Weights of a small transformer language model: MLP 1536 SwiGLU.
MLP neurons of a small language model. Each row is named by its layer, matrix (gate and up: input weights; down: output weights) and neuron, and shows model dimensions 192-287. Each number is 128 + 32 x the weight over its row's rms, rounded and kept within 0 to 255. A neuron's up and down rows have the sign that makes its largest values positive.
After each neuron's rows, "fires on" lists the tokens most often at its 100 highest values on Wikipedia text that the model never trained on. A number after a token or word is its count.

L8.gate696 [113 149  58 132  84 149  87 188  65 133 111 106 164  98 138 136 121  74  89 143 122  36  94 106 120 152 103  88 118 109 134 109 122  77  78 156 119 135  50 165  85  79  94 105 101 146 103 132 157 126 159 114 125  88 102 121 143 133 122 109 191 122  86 174 133 145 105 126 144 109  92 104 186  85 177 165 159 123 171  63 132 170 109 117 131 120 142 173 158 135  68 109 145 137 130 105]
L8.up696 [118 159 114  95 107 132 111 166  95 139  69 158 116 173  97  71  96 140 142 231 120 131 150  95 145 153 130 135 115 124 126 160 122 109  79 148  70 163  91 100 146 167 139 125 100 135  82 187 104 112 124 143 108 174 102  76 131 134 185 127 140 126 127 118  87 107 135  78 131 165 116 119 127 133 130 177 170 163 114  85 101 123 134 134  98  95 190  97 128  92 178  79 117  74  98  43]
L8.down696 [119 164 101  37 129 155 109  99 118 119 170  86 137 147 143 101 108 143 126 165 175  82  91 133  85 124 128 167  91 128  85 144 116 133  93 109 119 116  83 178  47 127 167 115 117 100 120  54 180 162 122 144 162 140  86 161 140 116 167 120 164 159 171 173 102 160 117 135 203 105 113 114 152 158  86 153 120 144 152  40 121 168 128 191  81 155 138 189 142 126 136 168  66 180  88 113]
fires on: " |" 45, "-" 35, "|" 16

L10.gate1239 [179 133 155 153 129 188 147 127  91  49 133 115 134 129 156 101 126 117 111  65 184 109 138 157  63 110 121 101 123 130  80 179 134 165 148  85 184  91 107 127 120 154 159 119 121 159 129 168  82 148 125 153 130 155 104 186 105 155 117  88 158 133 145 161 178 155 131 108 167  98 121 185 126 172 163 139 136 103 137 125 127 134 132 123 154 136  92 142 143 117 137 126 126  84 172 130]
L10.up1239 [177 141 111 170 126 153 124 126 139 147 136  67 136 148 175  92 133 158 143 168 138 144 103 127 146 130 172 187 119 132 164 140 115  81 134 153 158 108 105 114 103 121  66 123 180 131 199 122 129 146  87  76 136 150 116 110 131 145 149 159 175 110 117  82 140 143 123 165 129 139 131 164 130 149 131 144  91 121 149 102 114  86 160 147 204  60 154 118  82 140  97 174 127 184  76 105]
L10.down1239 [199 181 149 118 140 135 124 120 103  64 130 174 107 147 129 123 129 134 116 149 164 161  97 166 145  88 160 138 125 178 106 104  68 155 119 163 132 155 129 140  75 159 138 113  77 123 107  90 165 128 157 181 121 157  93  78  65 133 174 159  77 141  98 132 135 116 122 127 147 163 116 115 135 110 107 133 115 145  89 165 103 146 121  83 208 145 132 148  21  81 125 158 148 108 115 103]
fires on: "," 54, ":" 4

L9.gate193 [130 106  55 129 157  91  74 158 176  77 134  95 129 157 114 116 122 117  77 118 102  90 102 128 121  97 183 159 166  92 171 146 132 155 101 174 131 145 148 175 115 108 153 151 112 128 186 107 171 137 172  95 118  73 142 132 139 191 135 168 107  92 117  97  99 112 131  69 170  70 147 110 167 155 140  72 156  71 139  87 115 153 161 138 167 122 118 175  97 151 112 152  90 126 116 196]
L9.up193 [115 151 107 116 116  74 107 161  64 135 158 130 127  88 157 126 159 145 125 145  83 128 103  72 125  81 142 157 108 120 144 138 169 125 126 119 143 112 125 117 168 103 146 125 140 122 142 180 137 128 125 176  96 102 156  93 142  68  64  96 166 123 110  80 161 138 154 139 116 181 127 116 101 149 149 142 152 103  74 113 129 190  75 191  73 187  82  76 147 114 175 110 134 124  64  62]
L9.down193 [ 84  55 129  87  92  77 150 150 118  99 137 100 127 124 137  77  54 138 190 159 104 123 123  85 122 131 128 121 119 147 123 154 145 167 144  75  67 149  94 144 152 121 151 108 133 150 128 144 170 175  94 195 123 144  60 107 113 160 102 137 160 104 176 125 160  87 126 155 121 129 128 104 137  94 120 137 151  86 114 124 102 208 119 140 101 114 107 126  80 152 116 100 108 106  89 123]
fires on: "," 37, " \"" 23, " and" 10, " –" 5, " in" 4

L10.gate14 [ 96  60  58 108 149 113 163 132 111 170 113 145  77 110 123  94 117 101 125 162  78  63 131  97 126 127  46 137 129 127 142 130 106 127 146 143 101 153 169 110 173  88 135 120  91 150  80  65 106 125 107  84 139 103 112 133 112 105 107 142 123 130 121  56 138 151 132 139 209 117 128 143 133 163 100  93 140 158 211 140 139 145 132 118 101  74 126 132 122 160 201 112 181  83 107 133]
L10.up14 [169 166 183 104 158 144 109 125 130 149 151 101 140 139 134 124 105 146 123  97 126 166 135 150 135 113 128 119 142 123  99 115 155  68 128 135 150 132 142  85 116 158 141 101 138 139 107 131 154 106 102  90 156 174 120 121 157 121 121 182 149 129 143 108 153 105 165 139 109 133 105 141 127 140 188 121 121 109 169 104  66 102 112  74 103 108 182 100 139 126 104 141 140  81 160 138]
L10.down14 [190 150 201  96 129 129 161  91 140 174 139 134 156  87 102  63 117 133  81 141 129 114 114 156 134 118  98 146 142 137 121 101 168 131 132 192 178 146 137 115 172 171 116 105  55 157 116 113 121 145  39 113 138  97  86 210 169  58 156 168 153 233 145 180 153  52 128 136 118 121 121 159  13 147 159 109 113 182 112 209 189 105 127 120 124  73  95 182 138 116 135 148 108 150  84 173]
fires on: "=" 20, " |" 20, "|" 8, " at" 5, "por" 5

L6.gate1008 [152 138 155 119 132 133 106 136  94 103 194 171 153 149 134 182 118 150 131 122 114 107  78 174  82 117 128 117 135 132 130  76 144 166 158 122 158 120 137 163 126 127 190 114 146 152  87  96 151  59  92 101 125  90 159 159 172 131  94 148 142  63 139 147  97 125 135 192 149 128  97  93 154 136 162 186 104 223 158 132 128 131 125 145 152 136  93 126 133 115 143 163 126 109  99 126]
L6.up1008 [204 139 176 117 109  99 144 145 131  87 122 197 164 129 130 165  69 139 131 147 120 118 119 116  71 114 162 147 148 151 124 166 162 135 174  89 117  82 123 166 105  77 178  89 167 108 128  84 137  81  88 112 122 109 141  91 143 147 141 111 139  64 173 156 137 174 160 152 115 145 144 119 142  94 210 152 104 178 160 116 128 104 147 118 116  97  75 108  93 221 151 162 113 108 195  91]
L6.down1008 [108 133 148  90 143 105 127 134 109 170  82  78 155 159 163 155  51 109  99 146 140 150 131 116 139 123  80 106  93 147 132  85  67 148 140  80 110 179 125 138 219 114 159 145 120  95 167 121  98  94  83 182  98  83  99 133 130 108 116 164 159 100 175  82 110 191 115 160 129 108 130 152  71 116  91 133 153 124 122 108 121 108 157 141 126  72 133 147  84  96 121 134 125 115 156 104]
fires on: "." 43, "lo" 4, "sc" 4, " returned" 4

L9.gate1077 [ 75 138 118 122  53 127 104 118 135  82  96  83 139 107 118 156 125 112 168 145  93 133 109 135 110 108 166  47 107 133 107 103 145 109 133  45 165  79 121  90 132 177 153 141  90 161 154 133  93 117 100 128  66 101 169 108 135  52 111 179  75  77 100 126 108 121  96 103 141 124  99 107 115 129 212  97 110 119  87 121 104 107 150 108 176 122 124 134 106 173  78  85 122 140 142  94]
L9.up1077 [ 98 104 122  82 104 189 155  97 167 158 112 100 142 151 108 129 128 147 138 124  81 112 135 110 100  53  94 129 103 138 137 182 123 121 100 113 144 130 188 104 125  94 185 123 187 116  96  97  77 137 129 145 100 110 154 131 156 125 159 137 118 101 136 131 114  76 128 139 136 130 101  52  45  77 166 112 110 125 191 103  91 118 134 198 159 138  62 156 134 191 167 132 138 148 145  97]
L9.down1077 [120 135 111 123 121 101 141 164  67 141 122 138  62 185  79 119 115 129 134 144  71 192 145 171 142  73 110 142 118 110 116 129 149 106 176 127 155 125 113 122 165 148  73 142  87 147 134 110 118  95  80 104 125 167 108 153 123 122 157 134 130 112 116  95 143 135 155 107 149 103 109  98  66 157 138 136  65 109 148  39 105 125  71 132 132  98 132 202 114 186 196 105 123 113 121 156]
fires on: " |" 37, "\n" 7, " directed" 6, "ed" 6, " led" 5

L8.gate603 [149 181 191 187 158 142 156  77 131 134 130 184 183 127 170 120  82 152  92 181 154 153 176 164  72 100 116 190 195 121 192 132 191 107 132 137 147  97 105 108 208  76 109 102 109 125 112 159  80  82 104 119 128 114 130 104  87 180 143 136 163 127 149  94  97 100  98 129 159 163 110 119  93  37 122 147 170 122  71 120 126 128 170 151 135  82 125 123 176 148 127 135 120 124 131 154]
L8.up603 [135 117 162 144 152 177  78  91 168 119  94 144 159 143 113 124 133 137 128  65 175 116 109 155 108  91 133 143  70 126  86 144 230 111 125  85  81 136 123  98 135 141 125 112 105 156  75 138 184 114  63 155 145 131  94 136 110 109 150 129 163 157 151 165 187  99 148  77 100  89 117  92 101 140 145 131 134 165 118 124 120 112 166  96 108 105 100  76 121 106 164  72 162 165 189 139]
L8.down603 [161 100 141 115  98 142  84 118 126 126  58  92 130  84 149  84 170 147 158 123 107  94 120 146  98 110  97 143 144 126 128 183 106 160 132 108  88 100 134  96 145 115 136  87  97 173  64 131 195 138  61 112 199 133  79 182 133 110 149 144 163 124 107 175 163 110 131  74 126 112 125 126 107 150  88  95  98 155 117 157  95 110  66 150 118 128 101 143 111 146 133 115 151 183  96  86]
fires on: " |" 59, "|" 14, ":" 12

L9.gate681 [ 94 172 114 130  66 106 166  86 148 225 108 186 126 127 143 166 131  92 117 110 157 125 161 151 169  98 174 101 107 213 157 150 129 129 133 140 169  99 155 121 140 124  82 146  90  99 164 187  82  69 107 136  72  82 138 181 104 149 111  76 150 123 156  88 107 106  86 167 189 153 131 154 135 169 183 116 110 119 195 147 111 108  74 153 156  78 146 155 176 136 149 119 117 163  69  85]
L9.up681 [147 125 122 140  65  91 102 101 152 192 105 148 112 149  63 146 124 139 158  99 146 118 174 169 124 123 147  88 106 131  83 110 122 193  99 122 156 136 135 151 152 198 116  84 177 129 137  74 121 141 160 146 147  74  86 115 138 127 134 146 105 166 120 148 129 152 114 123  93 100 103  87 169 115 229  90 159 165 157 112  88 153 111 145 106 164 127 130 137 121 150  87 142 112 119  55]
L9.down681 [131 110 159 151 147 120 145 128  98 207 102 149 160 132 155 110 149 197 161 139 203 139 137 117 122  93 144 102 100  99 137 177 164 137 224 172 116 100 123 125 113 138 117 141  81 161 108 175 146  79  95 125 103 166 138 117 150 159 129 129  80 167 110 159 129 129 158 149 191 129 109 125  90 154 174  96 134 103 111  86  71  99 121 101  84 152 115 141 148 154 169 167 159 116  90 102]
fires on: " a" 56, "-" 8, " and" 5, "ed" 5

L10.gate355 [ 86 135 145  82 185  90 108 122 133 150  89 132 152  93 134 145 103  80  97 129 104  82 145 128  85  78 119 158 178 111 147 131 132 160 142  75 187 161 130 171 162 128  86 110 104 150 182 140 128 140 147  97 173 128 107 169 108 112  92 135 148 127 183  87 172 129 115 131  98 107  82 125  92 144 205  82 152 149  99 103 152 138 112 137 152 141 113 151 130 111 143 114 123 113 165 183]
L10.up355 [ 96 121  95 134 138 154 140 153 137 127  97 122  37 153 126 149  57 126 133  98 123 143 116 120  92 101 117  96 147 161 115  44 112  87 166 103 150 122 116 172 143  97  46 156 120 143 175 122 169 173 134 119 149 113 174 157 133 115 116 111 160  99 161 115 178 129 175 168 138 121 140 111 164 171 178  80 112 126  97  88 162 119 112 150  96 152 119 133 158 130 129 207 173 132  80 124]
L10.down355 [112 121  92 103 129 125 123 149 106 113 145 118  85  76 102 102  95 101 113 116 138 142  54 110  99  91 152  94 120 136 137 134 109 195 152  95 103 106 154  74 116 100 163 143 103  80 191 179 122 150 124  78 122 112 137 150  99 176 128 115  99  95 139 135 177 148 145 140 159 114  65  94  83 112 190  90 148  47 105  79 129 179 119 134 102 129 187 145 139 126 116 153 128  86  87 105]
fires on: "Ch" 10, " ch" 9, " Sc" 8, " his" 8, " State" 8, " Sch" 8

L10.gate267 [168 149 106 142 134 105 123 147 158 131 116  88 147 142 159 143 121 142 169 166 152 121 138  88  93 142  79 135 127 147 106 138  81 161 160 128 147 197 151 176  69 136  92 124 125 168 137 129 147 107 179  90 136 181 136 110 138 124  93 178 110  69 105 101 174 131 136  90 179 100 137 158 125 122 125 165  84 161  97 126 148  51  75 135 132 164 137  58  75  54 133 103  74 162 136 137]
L10.up267 [163 152  76  86 160 129 160 191 127  66 131 107 171 114 121 144 117 126 139 180 131 154 119 128 105 105  92 165 133  98 135 100 112 115 130 148  85 146 145 147 104 111 114 172  87 148 157  70 183  55 116 139 129 159 205 165 125 164 125 164 161  78 115 170 118 111 162 133  95  94 121 105  87 147  66 123  64 145 122  84  89 110  96 124 174 149 152 165 126 113 136 126  82 145 122 201]
L10.down267 [171  94 108  52 109 109 116 150 103 150  97 159 113 125 123 156  66  82 154 140 126 152 120 181 137 141 122 131  89 166 129 181 171 111  94 141 104 130 108 128 114 145 175  98  64 132 172  83 133 137  95 111 127 140 151 202 173 146 141 175 125 159  53 151 159 146 111 122 117 106 157 131 100 188 126 104  19 100  96 169 185 121 151 127 115 110 114 122 186 148 167 101 105 154 124 116]
fires on: " |" 36, "|" 20, " the" 7, "Career" 4

L9.gate1351 [134 135  89  98  89 161 177 133 114 148  55 125 154 114  77 141 147 107  88 112 170 149  92 129 140 150 160 112 107 134 120 166 150 125 106 184 161 110  98  98 119 154  81 112  90 191  89 138  88 131 100  68 129 137 159  96 121 130 111 116 138  85 124  84 168 169 181  82 156 120 117 175 109  98 139 119 105  68 113 119 141 141 121 160 113 156 165 130  71 169 112 150 113 157 105 118]
L9.up1351 [101 154 179  88 133 182 113 116 105 185  45 115 107 128 101 132 115 197  83 100 146 119 122 135 136 131  93  80 155 183  85 135 153  78  93 183 184  64 134  78 118 142 133 137 113 166  83  79 103  91 159 137 143 122 175 116 154 179  98  98 159 126 113  65 133 107  99 187 129 147  84  91 122  72 134 128 136  97 102 139 100 131 163 123 103 155 143 201  86 126 130 178 132  71 101 136]
L9.down1351 [ 87 140 140 158 125 172 156 108 127 185 130 118  95 133  88  99  97 238 127 143 138 175 145 157  99 128  79 115 172 123 155  27 137  94 126 143 159  98 199 123 133 130 116 115 105  94 125 128 162 140  91  53 104 144  90 111 146 129  78 112 156 156  89 141  76 118 173 210 139 105 121 127 151 136 148 117  93 121 150  97 174 107 124 169 168 174 107 187  84 111 126 182 117 141 153 105]
fires on: " |" 70, "\n" 5

L8.gate1433 [147 156 104 160 112 132 128 144 131 146 137 108 112 181 130 128 122 186 149 160 135  18 131 157 123  82 181 100  79 105 155  93 195 159 138 156 117  98 146 115 123 143 159  88 146 135  99 170  93 184  82 180 105  94  57 167  93 177  82  90  68 126  82  79 122 131 200 141 119 161 164 108 132 136 161 148 145 116 118 116  84 139  71 140 191  95  81 107 121  90 148 144  84  96 125 149]
L8.up1433 [148 151 119 162 183 117 168 128 143 121 138  67 124 153 131 105 181 140  85 142 189 157 162  63 137 207 133 115 132  95 170 165 120 139 157 113 119 189 189 103  70 121 162 157 166 111 120 143 131  93 142  79  43 124 190  76 144 142 115 101 156 117 145 125 145 120 159 158 118 164 143 174  82 123 112 130  84  62 136 159 127 116 154 125 194 162  81 106 140  70 141 126  91 131 128 181]
L8.down1433 [126 148 169 134 100 132 157 122 117 150 182 159 146  74 100 133 125 108 141 113 183 191 116 109 126  69 108 152 111 100 131 105 126  81 110 141 123  57 102 126 118 175 117 139 174 129  70  38 142 111 182 117 130 108 156 172  82  69 182 116 155 105 108 126 108 187 165 160 113  94  87 109 148  97 100 127  93  97 122 133 114 128 156 153 156  87 127 117  88  77 167 173 133 142 134 117]
fires on: "," 37, " that" 18, ":" 4, "use" 4

L10.gate118 [129  48 116 116 180  85  76 112 120 140 140 186 119 124  72 131 119 113  94 125  98 108 167 119 110 179 131 100 122 177 124 107 118  40 168  87 103 152  97 174 130  98 188 135 134 159 194 149 189 130 110 116 150  95 159 128  90 119 159  92 102  87 157  78 126 131  82  60 113 107 141 143 175 169 115 213 166 179 138 116 115 173 161 137 162 210 104 114 147  92 106 169 169  89 100 169]
L10.up118 [141  94 106 103  66 105 113 133 154 175 129 146 152 107 103 126 115 157  89  58 171 108  97 169 114 120  80 139  85 143  63 159  81 126 176 162 121 139 131 141 191 116 165  84 117 119 119 106 133 120 112 121 126 148 115 107 124 126  93 101  67 143 127  88 144 193 120 118 103  52 159 141 133 141 104 105 116  97  74 148 130 176 204 110 137 156 122 144  86  99 119 126 117 108 173  92]
L10.down118 [100  37 183  51  87  45 141 105  80 120 128  96 149 129 146  93 145  69 148  99  59 132 139 128 111 112 101 161 145 170 106 130 157 192 183 153  99 170  66 141  57 116 171 145 133 135  71 121 161 130  82 149 167 116 117 138 120 113 108 133 112 126 133 133 129 124 136 104  67 193 147 135  91 171 147 145 160 133 171 133  96 172 115 140  93  71 160 133 192 113 130 141  88 137 159 164]
fires on: "," 18, " and" 16, "=" 15, "On" 10, " contract" 5

L8.gate1039 [156  85 114 125 149 116 130 130 102 105 189 155 167  95  98 105 147 103 125  92  81 126 152 145 178 139 159 141 137 144 118 155 168 130  60 118 133 186 154 149  96  73  60 154 107 100  69 123 100 129 142  69 128 106 138 159 153 104 118 151 125 162 160 138 143  64 151 125  81  85 163 188 148 169 126  91 156 115  98 163 119 115 120 123 110  76 115 125 102 197 114 113 145 163 106 183]
L8.up1039 [112 136 146 127 116 233 155  78 131 134 104  95 101 212 152 121 203 121 118 142 136  82 124  80 162 120 159 104  90  96 178 119 169 145 103  94  78 144 149 101 152 165 119 120 137 106 118 148 154 148 144 130 113 152  46 205  96 122 183 120 147 135 155 184 117 124  84 168 147  83 101  71 122 103  59 122 150 190 110  54  95 140 109 139 165  98 108 121 105 143 131 126 106 109 116 101]
L8.down1039 [121 163 171  74 178 115 106 100 129 133 110 173 210 101 117  83 125 106 112 122 121 131 126 151 138 126 132 152 139 105 114  92 121 149 112 145 136 121 115  98 116 136  96 115  69 103 123 121 137  94 171 165  94 125 133 124 118  77 225  77 103 138 127 159 107  68 120  70 116  86 112 117 122  86 137 134 134 134 145 145 120  68 112  70 131  85  74 110 133 134 106 145 166 115 147 202]
fires on: "|" 53, " |" 25, " end" 7

L8.gate738 [179 170 124  61 192 179 107 145 125  43  88 127  86 130 120 119 129  75 120 114 140 109 117 129 126  81 169 113  92 102  88 134 144 105 133 150 139 136 103 104 124 158  70 143 121 141 161 151 148 122 106 151 134 106 127 121 208  90 105 120 167  68 116 150  92 137 110 137 155 178  95 150 119 102 144 108 116 185 143 111 168 111 137 152 103 155 137 200 135 113 103 157 143 152 105 144]
L8.up738 [119 117 133 111  78 132 125 165 112 136 129  82 173 142  86  73  29 129 158 161 149 169 110 134 128 130 170 145 127 103 111 108 150 130  88  80 105 126 160 183 196 169  99  86  98 188 116 150  70 128 124 106 141 128 178 186  93 187 150 179 168  75  56 118 172 141 102 121 126  96 163 127 131 132 102  97 159 133 124  80 132 163 102 147 108  95 147 176 100 110 108 177 146 157 121 146]
L8.down738 [128 181 126 111  99 123 147 141  74  90  83 124  69  82 117 121  88 139 152 125 122  85 122 136 102 132 183 123 124 101 137 134 115 136 122 106 150 184 108 120 111 147 131 148 107 123  96 131  86 134 110 110  79 102 159 136 142 111 122 140 123 110 172  74 125 120  71 125 155 102  81 123 124 125 128 119 207 145 198  68 167 143 135 194 122 110 168 153  91 148 121 116 150 132 125 133]
fires on: " t" 25, "|" 23, " la" 8, "Ch" 4, " k" 4, " ch" 4

L8.gate307 [162  66 125 117 146 133 133 135 134 138 127 141 118 123 150  35 134 144  81 150  64 102 138  74  70  88  54  75 112 154 142 106 142  73 148 147 100 116 120 128 123  82 120  88 156 108 138  94  65 120 183 121 102 137 118 137  86  95 185 131 160 104  89 118 158  58 118 164 112 137 169  86  97 167 102  77 192  90 175 190 155 153 121 101 151 151  60 169 134 103 122  78 134 189 151 162]
L8.up307 [130 103 132 148 142 130 129 133 104 150 123 154  95 157 116 146 133 108 105 148 148 160 128  75 118 150  88 134  63  97 141  84 123 112 165 102 132  77 149 135 116 105 117 107 129 138 101 162  54 117 176 103 118 133 160  92 101 176 128 198 133 113 146  86 131 102 140 125  84 141 130 113 168 102 145 149 144 165 167 168 154 117 112 105 131 104 150 130 164 168 139 178 109 141 133  90]
L8.down307 [164 103 147 135  87 106 113 140  87 136 115 123 145 140 120 153 143 103 112  85 164  98 125 134 196 100 199 136 158 127  95 131 166 150 102 203 116 102  77 152 129 133 148 157 174 114 154 108 164 177  44 159 136 124 112 114 138 157 172 125 120 154 141  65 127  84 113  63 194 124 132 134 105 126  95 118 150  97 127  86 135 172 116  96 110 141 117 139  86  56 151 143 118  88 124 162]
fires on: "," 39, " and" 12, ":" 7, " Gh" 5

L9.gate1050 [111 124 178  86  39 135 101  99 108  62 130 139 112 140 161 130 147 104 154 140 146 148 115  84 131 104  75 101 115 183 114 134 143 113 140  54 136 165 169 143 135  78 163 116  98  66 129 180 105 143 166 105  82 118  95  64 211 132 122  74 167 122 134 122 128 142 122  82 121 161  89 156 184 142  80 186 109 150 100 136 136 131 140 138  73 105 121 171  89 146 158 188 132 107 167  81]
L9.up1050 [123 125 157 136 105 138 142 126 116 120 172 147 136 105  92 193 135 155 145 152 161 206 114 121  64 148  99 166 131  97 118 147 190 197 148 103  99 109 136  91  51 117 100 109 106 128 139 145 147 141 187 102 126 123 164  89 189 208 132 154 130 159 122 100 104 164 180  82 122 188 162 132 151 143  75 119 112 118  65 158  90  93 117 200 129 158 158 112 105 119 183 178 116 159 114 130]
L9.down1050 [125 130 159  93 183 143 155 152 187 189 132 102 125 111  80  92  94 133  56 102 120 166 153 123 114 114 132 184 150 133 126 142 130 180 131 157 118 137 118 110 144 145 169  96 141 146 118 147  74  99 181 119 163  59 111 198  44 159 144 142  93 161 146 105 128 117 136 170 128  96 142 157  73 140  96  85 106 127 117  77 100 167 168 166 157 122  69 113  98 118 111  79  97 137 130 113]
fires on: "." 78, "|" 15, "\n" 6

L9.gate499 [145 136 123 125  58 173 129 114 139 109 130 142 175 130 128 138 142 139 106 157  83 147  97 138 107  78  82  85 129  95 130 104 131 121 190 145 108  99 136 126 184 152 135 132 113  45  99 129 141 186 131 125 141 164  94 112 176  89  95  48 168 109 106  95  93 141 105 108 173 197 130 145 108 105  66 159 165 154 149 139 106  97 179 171 152 157  91 121 123 153 150 132 146 110  90  68]
L9.up499 [148 195 169 137  94 123 118 105 111 154 143 159  99  91 102 129  43 150 147 157 128 133 171 141 176 146 123 151 133  95 127 124 131 145 143 182 167 103 133 141 146 146 187 172 136 113 123 126 108 164 130 142 117 127  87  79 178 116 121 130 156 160 134  66  90 138 138 155 139 106 187 139  70 141 110  78 120 147 125 111 124 132 135  97 129 145 125  72 115 155 127 186 146  47 152  84]
L9.down499 [134 145  84 109 109 141 101 102 107 133 136  73 159 144 116  47  31 147  80 139 206 138  85 147 114 118  75 155  76 139  94  72 135  71 128 140 139 124 141 102 117 144 155  87 156 140 155 156  91 118 199  90 162  91  81 139  95 140 156 146 171  68 111 127  62 200 177  96 160 121 129 130 138 154  72 111 128  95 136 129 146 129 181 103 134 145 105 164 126  88 103  98  99 137 160 124]
fires on: "." 50, "|" 49

L8.gate195 [106 116 107  91 125 170  97 107 145 160 125 127  96 175  37  74 133 117 171 159 101 116  87 131 116 124 161 115 139 117 179 151 111 114  43 143 122  93 141 124 130 117  80  87 146 105 116 100 106 133 122 139 129 137 121 162 125  90  90 168 160 179 121 171  83 160 160 117 184  86 114 146 132 120 125 129 160 110 149 130 130 106 122 171 166  90  99 121 143 181 128 156 124 133 116 117]
L8.up195 [102 135 141 154 150 117 148 133 149 169  96 125 172 153 153 116 118 145 109 133  90 108 133 125 141 145 165 180  80 122 135 112  81  81 169 123 108 141 104 151  82 133 132  59 172 140 116  87 174 128 148 133 136 117 133 121 126 163  59 212 115 117 119 117 184 153 167 164  97 119 138 140 155  78 134  92 197 148  74  92  86 161  83  55 103 118 109 115 107 150 126 139  98 167 144 135]
L8.down195 [166 111 132 118  73 122 134 148 144  82 117 114 137 109 138 106 180 199 158 162 174  95 126 117 100 174 148 156 124 125  76 185 117  66 199 138 106 152 176 187 176  61 170 128 115 167 148 120 144 158  96 117 122 100 142 115 116 154  99 125 129 132 142 152 182 118 121 120 158 121 161  90  93 128 118 122 112 120 110 176 124 123 119 129 162 137  76 192 136  43 139 146  86 140 143 180]
fires on: " |" 29, "|" 26, " number" 6, ";" 6, " code" 4

L9.gate829 [171 140 166 166 149 131 177  48 130 140 108 127 174 132 112 175 161  65 121 189 138  78 115 111 125  89 123  84 116 123 137 114  65 105 206 131 178 126 151  97 129  97 142 102 133 166  94 130 154  86 108 121 133 139 115  68 113 140 112 105 150 145 140  86 118 202 162 103 122 156 168 137  63 131 125 120 202 185 152  77 115  84 106  84 136 172 107 198 165 120 151 171 155 187 144 108]
L9.up829 [129 137 111 141 178 135 143 117 137 104 131 133 127 138 156  87 111  73 142 140 144 143 189 133 131 156 161 169 109  90 131 190  54 159 149 183 129 173 139 222 152  54 131 113 103 148 122  95 118 143 129 135 132 114 197  78 149 111  85 105 114 107  73  75  88  80 135 107 131 179 164 142  80 116 142  92 160  99 156 153  88  74 189 111 169 158  99 192 112 110 156 117 165 115 133 143]
L9.down829 [ 87 106 117  59  85 133 135 145 133 118 119 145 113 124 162 115  89 177 133 103 101 112 156 144 184 154 155 122 170 103 110 132 142 135 117 136  96  66  81 100 116  92 169 164 140 156  60 172 142 135  79 148 136 183 118 101 155 154 188 106 109 152 116 141 164  77 144  98 103 113 128 106 143  95 147  94  83 147  79 145  93 197 108 107 160 147 106 123 136  77 145 138 155 108  92 129]
fires on: "." 31, "=" 11, " the" 7, " his" 6, " or" 6, "," 6

L9.gate1465 [133 141  91 138 127 122 140 118 119 150 157 105 173 158 101 118 106 167  80 131 144  58  97 151 130 106 105 112 148 114 140 135  94 112 107 108 158 132 102 189 164 149 160 154  92 135  38 131 111 146 114 134  57 106  90 125  87 127  91  75 154 106 181  69 118 170 136 134  77 124 140 148 123 138 121 145 120 111 198 155  78  39 148 161 167 113 120 121 150  90 167 102 172 121 160 158]
L9.up1465 [ 94 196 137 127 145 149  84 103 130 130 129 148 158 163 116 124 123  81 120  79 149 120  88 131 166 130 117 135  51 116 132 127 104  86 152 145  94 165 155  73 156 103  98  60 157 135 126 153  44 206 158 122 119 139 166 150 138 200 110 139 138 163 142 125 187 173  91  43 178 146 164  94 121 152 145  76 144 135 168 137 175 105 114 129 165 124 140  98 160  88 168 144 139 160  92  80]
L9.down1465 [137 146 109 104 102 195 108 124 148 123 174  96 111 120 163 118 143 122 130 159 185 129 115 123 157 144 138 161 100 128 132 109 139 129 160 125 132  65  93 166 129 154 128 130 140 167 149 106 180 176 124 162  86 129 102  93 129 102 156 162 132  97 106 139 140  80 149 155 120 144  85 115 113  96 149 134 111 124 108  98 151 113 155  98 143 103 100 104 109  89 142 175 174 118 119 156]
fires on: "," 41, ":" 15, "=" 8, " of" 4

L9.gate965 [106  76  83 117 196  73 111 136 146 112 115 145 103 124 154 105 137 106 143 104 133 121 131 118 107 130 145 160 132  99  73 154 144 134 139 103 123 191 124  82 139 180 123 151  91 150 119 164 166  88 123 108 180 104  82 152 150 107 161 123  81 141 112  91 109 203 103 138  74 135 147 139 124 154 161 129 110 163 116 140  51  88 138 155 157 137 117 143 164 163 137 138  87 137 146 118]
L9.up965 [105 134 166 130 118  89 178 175 125 136 142 135 122 105  87  79 118 149 139 104 113 123 121 170  79 120  75 129 108 145 129 136 119 102 130 114 102 170 156 133 193 138  95 101 139 156 104  95 130  57  95 116  75 100 138 131 106 113 135 124 183 128 172 149 104 140 131 152  95  97 161 150  62  75  94 158 117 115  98  94 144 134  96  51  60 103 128 174 133 130 142 105 137 148  87  45]
L9.down965 [ 88  94 164 110 160  84 139  42 101  87 148 112  97 130 163 200 116  79 119  77 119  87 108  88 138 112  89 112 116 126 135 160 139 137 122 137 124  92  68 129 133 125 120  60 147 106  79 119 118 117  98  99 142 100 136  92 127 108 113 170 103 135  96 172 145 113 114 148 107 118  99 178  93 130 102 140 105 195 159 126 100 134 125 171 122 101  93 131 135 142 192  95 156 104 144  85]
fires on: " and" 20, "ly" 19, "," 8, " most" 6, " often" 5, "wh" 4